Part of a small language model's weights.
Size: 16 layers, width 640, 5 heads of 64, MLP 2560 tanh GELU, vocabulary 32768, 108M parameters.
Architecture: rotary positions, attention and MLP in parallel.
Training: a variant of Muon for these matrices, 10561 steps.
MLP neurons of a small language model. Each row is named by its layer, matrix (up: input weights) and neuron, and shows model dimensions 325-388. Each number is 128 + 32 x the weight over its row's rms, rounded and kept within 0 to 255.
A block is one neuron, or neurons of one layer that tend to fire together. After each block is what it responds to, as a language model described it from the Wikipedia text at the highest values.

L12.up39 [156 129 178 128  75  92 152 133 187 159 138 107 115 158 168 152  78 159 147 163 150 171 105 201 147  83 128 121 159 100  94 182 159  70 118 126  85 126 141 130 136  90 120 148  85 152 110 129 154 185 146  91 151 157 122 191 172 189 127 103 156 114  47 202]
L12.up114 [169 170 135 140 120  70 107  82 161 146  83 155 126 128 122 167 132  73 171  88  80 166 177 141 189 121 120 164 153 203 110  79 111 105 132 167 149 145 110 108  94  98 106 104  50 173 125 168 168 125 147 124 180 129 149  79 121 139 151 134 148 157  94 167]
L12.up914 [ 76 104 142 118 161  92 131 120 131 153 116 166 131 143 155 180 146  82 102 174  78 120 114  88  97  47 136 129 143 133 177 134 172  94  77  82 209 162 101 150 117 127 120 144 107 115 160 126 168 122 122 140 119 126 144 151 134 151 111 187 135 103 119 164]
L12.up1969 [105  92 140 118 110 117  90 108 104 145 117 102  96 168 155 117  92  97 106 161 107 117 105 130 107  78 154 126  93 151 177  95 224 177 133 111 133 123 144 147 153 146 151 172 111 160 123 101 189 110 130 134 246 127 136  99  97 129 148  66 112 150 112 154]
Recurring entity-name completions. Final token or word piece of a name or group noun already under discussion, often after to/by/the and before 's: Gold-water, Bun-ts, Chir-ico, Hua.

L12.up1590 [150  97 107 169 191 121 148 103 127 176 146 147 130 126 148 161 110 183 100  96 132  79 141 131 110 143 161 158 145 123 170  72 115  98  92 121 123 105 186 120 103 187 117 107 126  89 102 131  76 105 174 128 156 130 110 109 123 150 149 131 114 115 133 161]
L12.up1942 [133 100 124  74 185 160 112  93  99  97 162 160  98 169  53 143 150 136 136 123 105  83 158 112 131 166 127 129 162 118 129 138 145 147 130 163 131  44 172 145 135  99  86  89 126 125 111 105  19 138 118 160 124 129 122 122  85  83 148 132  82 118 152  79]
L12.up2347 [119 111  82 116 169 161 148  89 196 135  75 120 143  55 130 142 123  66 140 114  74 134 101 187 160 145 125 131 188 180 138 186 140 136  78 135 184 153 174 112 126 179 131 150 152 155 113 150 104 114 136 151 144 131  95 110 153  92 100 118 164  88 120 114]
L12.up2536 [116 178 127 150 153  82 129 106 175 119 117 130 117 118 110 136 140 119 115  89 173 108  99 112 140 123 160 166 126 145 113  80  92 107 107 140 153 111 140 150  82 159 128 151 152 142 106 158 104 125  69 163 174  15 171 151  84 110 108  84 133 146 220 118]
Post-subject copula. Forms of "be" (is, are, was, were) right after a subject noun or pronoun, plus some articles and degree words (a, very, much).

L8.up433 [190 172  89  79 155 111 114 123  36 147 197 181 155 104 129 144 121 134 109  86 141 121  62 201 149 116  74 175 120 123 115 122 109 160 141 119 144 129 168 107 100 170 129 103  71  98 165 167 122 123 129 123 154 127 146 149 111 136 148 152 119 132  98  94]
Adjective completions. Adjectives and modifiers, often the final word piece, right after a, an, the or most: descriptive, sparse, unfortunate, outstanding, mere; also some verb endings (exaggerate) and table pipes.

L8.up629 [112 150 109 126  81 186  84 149 134 131 149 137  64 129  93  97 134 143 105 121 149 104 174 116  66 178 170 130 148 178 117 172 123 126 133 131 107 161 124 142 122 146 180 145 202 129  68  99 149 129 164 138 166 106 110 124 110 137  90 104 188  92  91 149]
Predicative "as"/became links. Words that introduce a predicate naming or describing something, chiefly as after described, known, served, referred to, plus became, was and be.

L12.up623 [ 76  92  64 172 149  84 184 101 146 153 111  80  89 137 120 147 117 143 113 127 110 172 146 156  74 160 114  92 187 125  90 111 150 228 152 114 122 143 110 128 146  95 147 134 179 132 178  91 137 158  97 164 124 128 109 138 128 167  91 170 159 110 140 121]
L12.up1129 [118 116 129 107 107 152  64 126  65  58 167 114 123 139 145 144 101 168 108 137  70 158 149 183  91 110 118 106 182 125  57 125 175 170 126 101 153 147  62 128 106 124  89 150 215 115  68 130  23 166 114 117  94 121 119 105 109 122  82 145 139  86 100  66]
L12.up1504 [ 92 142 100 105 117 178 117 138 183  81 160 120 121  78 124 142 197 160 112 135 152 106 154 121 128 132 145 148 147 165 165 167 169 193 188 159 140 144 102  80 100 151  99 100 125  76 130 163 112 150 115 102 120 104  54  75 158 123 128  95 116 101  83 116]
L12.up1597 [115 138 139 127 125 128 159 177  88 140 118 132 128 133 116 153  91 112 148 176  78 173 174 126 112 129 157 158 180 115 142  83 143 123 123 102 143 210 174 116 144 152 145 166 139 119 152 134 112 140 163 135 113  62 112 168 140 159 210 131 103 118 135 145]
Start of date numbers. The first digit of a day or year in dates, or the token just before one, after "on", a month name or a line break, e.g. 24 September, June 27, 2005.

L9.up10 [131  66 103 115 120  94 144 121 139  98 167 124 129 175 181 140 123 120 137 112 168 113 114 149 157 142 186 158 156  95 128 121 143 139 131 115 180  37 110 116 102 101 106 134 120 110 197 113 110 134  87 114 162 124 114  75 174 191  98 129 101 126 107 148]
L9.up138 [164  83 120 145  95 127 127 146 159 115 168 166 136 115 134 119 130 150 120 159  75 155 105 128 134  95  85 151 134 140  99 156 136  82 126 154 134 156 123 156 183 111  88 177 114 102 137 145 113  57 167 100  91 104 146  77 172 141 154 118 137 146 158  97]
L9.up329 [129 121 141 126 117 198 157 123 126 146 127 176 139  50 137 132 111 156 144 143  92 132 147 123 130 133 109  94 121 177 160  61 167 131 136  87 147 168 141 199 150 205 130 106 139 171 109 127 175 130 163 136 128 145 124 133 137  88 161  54 111 111 185 152]
L9.up430 [212 162 132 167 126 160  97 167  92  94 148 164  95 109 139 104 171 112  90 138 151 124 113 175 156 126 116 192  77 129 164 118 139 121 136  93 156  78 122 125 155 132 155 120 116 163 120 103 141 139 118 174 144 178 180 150  76 157 171 139 155 138 106 113]
L9.up492 [120  78  97 155 161 108 101 117 117 158 149  95 192  81 156  97 159 134 145 120 110 103 138 138 159 145 123 178 110 114 149 175  97 106  59 208  82 130 182 185 111  52 131 158  58  96 106 110 123 136 130  85 104 120 142 120  82  94 130  74 130 140 160 112]
L9.up662 [217 113 101  93 194 118 196  75 145  98  93 201 125 158 116 116 123  88 137 132 151 145 119 166 119 232 124 136  76 137 114 145 146  92 179 226 121 168 112 175 102 107 186 117  97 165 131 163 147 179 147 122 131 142 137 158 119 102 119 179 119 154 138 158]
L9.up899 [142  62 132 103 131 130 128 140 103 187 161 175 119 124 143  69 119 130 141  70 124 130  78 145 178 148 121 161  84  86 124 145 177 127 105  80 116 120 127  78 150 109  67 135 144 140  88  97 146 190 149 160 143 126  93 117  89 141 162 153 157  98 152 137]
L9.up978 [153 123 142  65  74 127 104 110 127 150 160  87  91 108 109  74 125  97  78 119 136 156 103 109  56 155 133 110 144 190 181 144 176 137 137  99 133 178 167 163 109 107  81 145 120 165 195 150 165 108 104 125 136 191 148  88  81 133 177 128 178 155 108 137]
L9.up1145 [132 129 126  97 185  75 127 182 122 171 162 186 106 147 137 161 119 185 130 195 117  69 174 120  91 150 131 126 169 129 115 141 128 132 126 115 131 107 126 123  86 124 121 135 107 156 133 140 132 123 145  81  97 124 180 115  54 145 149 153 111 138 119 123]
L9.up1172 [139 159 121 114 141 144  60 147  66 154  50 168 104 103  96 113 130 171 126 162 131  90  91 134  89 105 129 193 138 111 161 177  91 141 135 135  78 185 114 135 178 128 155 117 132  93 138  85 118  94  85  88 149 159 140 141 103  75 104 166 176 144 163 155]
L9.up1221 [ 98 134 157 168 154  59 137 119 173 106 130 164 138  99 161 169 126 187 177 105 150 121 127 172  79 145 156 148  85 106  84 129 121 127 165 111 171 140 181 141 194 167 137 132 135 166  94 184 120 136 148 131 119 107 128 138 127 119 217 122 151 138 113 192]
L9.up1412 [112 117 117  84 138 148 154 214 108 123 163 182 150 168 147 147 142 127 149  72  93 123 122 128 118 147 156 122 119 127  94 111 130 125 105 148 122 183 163 114  75 112 160 128 156  92 143 181  96  60 176 147 202 116  97 151  87 162 188 163 138 133 126 115]
L9.up1850 [141 176  87 171 158 177  77 201 163 127 174 179 148 188 118 123 131 147 103 178 143 135 115 114 101 175 192 157 113 123 119 144 114 143  87  91  99 119 120 135 130  98 119 121 105 204  72  90 137  96  95  98 176 125 169 155 134 154 143 111 115 115 134 160]
L9.up1877 [119 158 134 122 170 152 167 124 137  95 117  70  82  71  91  88  98  78 116 124 115 131  86 193 170  78 137 133 140  80  90 189 140 117 104  71 103  83 135 101 191  78 127  75 116  92  89 120 129 129 111 137 143 122 108 175  90 152 118  69 153 171 154 133]
L9.up1999 [126 129 122 131 187 175 127 125 125 120 166 194 148  88  71 142  79 104 192 135  78 139 113 182 175 120 109 122 160 142  61 103 151 169 108 114 153 138 140 114 103  61  90 133  67 147 121 114 117 114 168 143  87  71 109  29 150  97 122 126 109 141 162 105]
L9.up2273 [156 156 134 150  40 141  92 147 112 142  96 146 138 117 154  64 145  67 154 127 121  95 117  69 133 134 137 166 108  22 144 165 123 104 130 136  68 137 137 136 179 115 165  94  99  79 135 205  80 130 140 155  61 171 160  64 127 146 176 145 139 174 124 150]
Evaluative predicate slot. Word right before a description of the subject, mostly an opening quote, as, was or be after called, described or declared, as in called it "an…" or described it as "absurd".

L9.up4 [171 112 137 162  95 125 152 163 148 129 129 169  82 132 160 109 158 132 125 132 103  74 135 111  89 189 149 135 122  42 150 134 116 167 115 151 176 166 122 119 149 147  88 116 181 129 126 156 121 102 130 122  90 175 151 154  95 131 116 122  97 140 135  47]
L9.up62 [133 103  98 136 148 156 147 134 125 120 178 125 164 104  93 162 155 161 143  64 127  88  72 184 107 159 151 128 147 138 156 163 113 123  78  48 185 172 155  99 122 197 123  92 119 154  99 118  85 116 140 130 148 114 103 131 183 140 149 113 170 119  66 112]
L9.up448 [195 191  98 172  65 115 156 151 124 125  92 119 126 117 171 145 145 106 142  78 188 101 153 123  89 129  34 154 105 107 140 158 131 136 130 154 127 180  70 124 138  97 149 161 131 138 144  90 151  62 100 128 171  69  77  74  71 173  86 159 155 129 130 141]
L9.up588 [132 135 105  76 147 121 105 124 127 161 129 163  96 125 115 160 130 128 104 100 155 108 169 190 111 119 145 159  96 101 132 146 169 104 133 101 129 168 106 115 167 199 123 121 129 187 139 120  85 190 101  81 125  74 121 145 114 139 158 119  84 151  72 121]
L9.up629 [119 100 154 163  86  97 147 110  97 136 110  99  74  80 123 122 114  89  35 110 134 138 138 120 113 137 140 149  68 157 196 109 153  94  99 101 180 120  93 175 105 147 148 159  65 139 129 116 145 141  93 138 169 153 111 101  92  84  96  90  73  61 104 101]
L9.up768 [134 180 119 136 141 127 122 109  93 155 141 148  81  96 136 171  77 125 132 112 116 171 126  94 136 148 126 110  79 118 119 101 138 150 100 108  84 102 106 120 133  91 122  99 143 158  75 180 132  93 137 173 180  74 111 108 142 189 136 234  76 135  72  95]
L9.up796 [135 129  98 127 149 159 130 140 107  41 153 147 191 130 111 173 170 133  70 129 104 124 107  99 107 124 120 196 184 168 144 108 118 138 149 115 168 143  99  87 110 130 100 120 179 128 148 124 100  98 148 172 183  95 142 128 181 148  85 171 145 140 120 116]
L9.up890 [128 144  67 129 123 149 167 148 105 133 114  60 166 157 150 115 120 111 106 195  86 169  94 147 149 155 151  84  77 187 118 153 157 142 140 124 108 209 135 147 143 138 163 124  73 175 124 172 102 127 122  91 113  42 191 160 115 150 113  88 171 139  95  59]
L9.up946 [133 108 162 161  73 134 138 108  84 129  89 105 116 154  75 138 185 149 143 125 113  90  81 150 147 104 151  90 127  80 123 157 154  78 148  90 143 139  56  84  88 157 110 129 173 119 184  97 132 124 124 111 157 135 100 114 173 175  78 170 160 144 112 149]
L9.up1076 [157 148 153 143  97 175  32 153 138 131 161 119 133 136 116 161 132 126  92  55 177 117 112 144  88 161 157 135  76 136  92 135 121 159  92 128 109 115 140 136 136 188 104 131  92 120 136 134  78 109  81 134 159 121 143  57 101 149 138 156 101 171 133  88]
L9.up1699 [122 107 143 154 102 118 141 114 102 107 164 110 161 142 169 151 150 132 125 164 153 176 111 126 142  93 144 206  73  63 124 164 192 106 118 165 133 148  58 144 148  99 143 158 138 109 124 133 127 116 125  97 197  88 123 144 149 185 126 111 131 162  89 167]
L9.up2042 [133  88 128 118 185 133 165 134 183 118 128  14 115 166 113 115 147 182  93 142  42 171 171 190 139 131 126 171 124 156 133 136 100 150 105  86 138 108  99 138 122 183 169 119 158 100 108 125 107 109  91 150  82 121  78  82  89 167 156 136 137 130 124  70]
L9.up2264 [ 98 157  99 100 129 128 127  81  81 167 101 107  62  90 161  93 144 155  98 161 190  55 124 132 107 113 120 102 141 138 126 155 109 173 112 131 105  86  87  69 117 183 148 161 134  92 153  65 157 149 125 118 168 125 168 117 106 145 143  98 109 154 161 135]
L9.up2396 [160 152 103 145  67 142 144  94  94 113 122  99 139 141 174 150 150 165  86  58 108 166 211 104 222 136  91 179  83 117 161 113 136  75 154  96 191 167 108 114 108 176 114 152 134  88  74 101 151 171 129 165 140 152  88 159 103 158 106 190 208 169  59 144]
L9.up2417 [113 103 127 164 146 150 116 128  81 116 140 164 117  75  23 190 107 138  77 114 123 138 141 161 180 158  86 123  87 112 177  98  91  77 151  94 169 137 112 107 137 123 142 133 223 189  71  96  81 123 145 113 177  74  79 101 150 206 114 121 129  92  77 149]
L9.up2418 [178 141 141 143 102  89 108  82 123 144 111  38 123 161 196 102 134  97 149 119 152 107 116  88 143 130  98 148 105 139 132 176 117 118  87  89 129 134 122 141  95 109 141 130 139 145  73 103 117 134 125  74  85 163 131 185  96 147 118 133  92 147 107 129]
Evaluative adjectives before nouns. Adjectives, or their closing word pieces, that qualify an upcoming noun, often after a or an, such as notice-able, profit-able, a good, an expected.

L8.up2149 [139 130 150 109 121 140 139 152 152  51 100 144 124 152 189 128 138 175 113 156 137 144 131 114  47 158  79 146 114 155 141 122 127 136  77 153 170 147 113 111 136  74  90 103 151 139 143 160 156  95 140 120 140 112 116 120  97  71 105  45 103 145  56 115]
Location and placement words. Participles and words that give where something sits in descriptions of places, buildings and routes, such as located, placed, seen from, and digits in list numbers or coordinates.

L12.up32 [161 143 101 111 130 146 104  75 150 130 120 141 142 144 140 184 105  99 113  93 166  94 115 172 117 138 136 111 168 134 155  89 110 117 159 143 171 130 112 110 115 152 113  95  21 163 136 126 160 171 120  83 144 131 116 106  89 126 142  89 175  44  71 160]
L12.up638 [131  83 122 119 136 112 108  42 137 130 132  97 125 181 175 220 125 150 175 132 108 126 132 106 135  85 115  73 115 132  58 110 148 136 145  82 186 187 138 158 130 141 122 119  70  63 118  98 135 137 108  83 149  85 108  81  95 199 157 110 168 117  93 147]
L12.up846 [156 158  83  96 207 138  93  69  61 164 182 174 122 144 110  69 125  91 107 140 130 157 161 143  47 125 175 158 125 102 176 107 138 134 147  95 150 152 176 131 155 136  65 126 125 117 154 111 107 127  92  95 164 157 152  99 143 173 124 104 145 100  68 132]
L12.up1082 [177 170 130 134 119  90 109  88 165 140 204 104 145 144  93 171 143 183  99 131 162 152 107 107  93 166 191 150 126 155 130  63 158 152 141 107 168 109 186  93 187 123 131 121  85 157 117 120 170 162 140 163 135 105 167 100 100 112 121  92 137  84 140 131]
Prenominal modifiers after determiners. Adjectives or determiners right after a, an, the, this, naming a quality before the noun, such as vital, exposed, active.

L8.up2215 [163 153 153 156 119 110  79 137 146 130  93 188 137 121 118 174  54  78 133 145  75 128 139 124 165 117 134  70 144 182 101 140 127 139 109 133 200 153  69 149 138 109  80 157 167 184 115 136 114 131 160  85 152 116  92 131 146 106 142 164 182 123 144 137]
Repeated entity mention end. Final token or word piece of a noun phrase that re-mentions something named earlier in the text, often after "the": "the song", Ull-iott, Bun-ts, sometimes a following comma.

L9.up163 [150 154 153 189 125 101  80 134 139 118 119 105 162 144 190  96 146 121 163 119  86 155 168 129 102 160 185 107 119 136 128 158 145  89 129 134 177 167 164 145 102 101 122  82 109 133 182 135 160 175 141  97 102 101 116 100  98 122 120 124 182 137 116 151]
L9.up381 [108 144  88 163 150 137  85 154 137 185 172  81 122 105 138 132  92 176 131 135  88 128 154  76  93 137 127 110 149  94 125  76 111 132  97  90 253 180 164 119 165 128  92  82  62 104 155 145 111 189 184 103 153 131 120 104 160 114 157  75 181 116 122 108]
L9.up431 [ 87 168 154 131 123  81 104 157 159  97 129 138  75 176 196 133  77 124 150 134 101 165 121 133 142 189 125 139 130 123 162 131 125  81 176 125  92 124  65 155 142 122 127 104 146 168 115 149  96  79 184 135  98 171 190  92 104  86  98 115 133 113  88  97]
L9.up914 [145 132 158 146  92  94 144 162  97 117 123 118 153 107 145 135  56  82  84  98 114 153 162 121 185 121 149  78 107  61 129 125 122  92 108 113 150 114 190 115 134  81 103 152 148 116 127 144 151 128 140  94  89  86  98  91 149 103 152 119 171  94  49 157]
L9.up940 [172 168 129 120 108 162  91 127  73 112  94 148 143 139  35 104 124 173 133 152   3  91 194 118 120 108 135 151 175 115 150 230  69  89 157  93 140  69 122 110 136  98 123 131 189 181 115 138 141 186  73  92 120 129  99 116 143  56  91 165 109 165  94 185]
L9.up1043 [ 80 157 140 132 159  91  96 148 144  87  95 126 208 132  96 124  91 132 123 120  73 142 115 154 149 188 111 117 105 110 160 197 117  84 178 174 127 169 160 123  91  87 108 154 162 120  83 151 144 128 120  56  91 111 113  72  95 121 113 150 123 131 131 118]
L9.up1184 [142 168 168 135 120 189 135 122 157  91 105 111 146 178  69  87  70  91 157 142 173 145 136  89 137 159  83 135 117 144 173  63 106 143 145 153 173 118 150 125 200  97 153 129 140  78 169 106  81 106 104  62  98 135 110  52 103 145 142 169 161 123 118 161]
L9.up1353 [109 188 119 144 119 121 149 115 157  79 103 127 143  80  75 178  56 124 174 175 102  81 127 137 123 139  98 114 143 137  91 131  98  96 155 138 148 169  85 166 119 134  72  98 103 101 118 105 153 105 145  92 113 149  81 114 137 123 128 132 156 119 119 159]
L9.up1583 [154 152 141  98  91 142 136 132 159 155 121 107 155 154 171  82  91 115 181 123 206 109 143  88 146 139 107 147 140 129 172 125 160 100  80  90 113  96 135 119 117 174  77 114  91 106  99 107 180  98 175  71 129 154 146 136 150 130 104 170 148 105 104 119]
L9.up1964 [120 134 136 134 194 126  89  55  72  79 147 112  69 144 215 117  66 161 153 106 135 137 120 132 105 156 122 123 185 132 106 189  94 146 133  93 158 163 151 140  75 121 137 136 152 130 127 171  61 108 198 136  78 143 156  96 149 119 130 128 168 124 132 137]
L9.up2047 [135 167 115 129 111  69 121 122 144  81 134  85 160 102 126 128  75 106  91 136  45 174 203 132 186 199 137 167 151 103 143 124 121 137 139 162 158 177  84 124 143 141 168 160 191 126  61 132 144 171 192  80 130 146  87 134 124 180 138 134 189 107  97 190]
L9.up2094 [156  96 123 145 133 143  72 131 153  94 152  86 127 166 102 102  80  98 133 167 190 106 162 111 109 149 122 146 140 115 104 122 102 159 145 112 124 125  70 148  85 112  82 158  89  78  93 122 147 156 182 135 141 170 126  72 115 117 103 136 205 148 112 117]
L9.up2182 [102 142 160 122  88  91 129 162 199 119 108 162 110 133 133  70 161 139 120  85 102 113 147 112 166 130 108 102 127  58 131 164 104  78  81 109 111 152 157 108  84 114  93 152 150 152 177  55 188 113 148  79 117 121 112 135  93 151 132 119 108  75 106 126]
L9.up2200 [155 127 103 134 160 145 118 145 148 123  87 102 118 204 155 112 118 167  87 124 116 127  86  96  89 101 112  82 157 166 154 107 119 110  98 145 145 116 171 159 163 126 142 134  99  93 137 111 107 114 161 191 143 130 171  87  98 116 114 192 146 128  87 107]
L9.up2352 [ 87 146 144  98  74 107 115 131 101 111 108 124 134 135 156 171  99 177  67 134 155 128 149 179 154 207  87 145 130  96 129 162 130  87 141 137 134  97 126 143  76 111 119 137 106 135 160  51 139 137 178 172  79 106 137 131 139 149 132 161 137 104 104 130]
L9.up2436 [144 101 125 136 137  91 144 114 150 109  38 157  70 135 115 110  71  23  89 154 121 129 123  85 111 123 118  87 115 124 105 144 146 133 164 144 147 101 113 122 189 111 184 116 198 144 166 178 105 115 117  99 134 131 141  81 109 170 149 129 150  77 143 149]
Anaphoric "the + noun" references. Generic nouns after "the" that refer back to the article's main subject, such as "the city", "the track", "the building", "the squadron".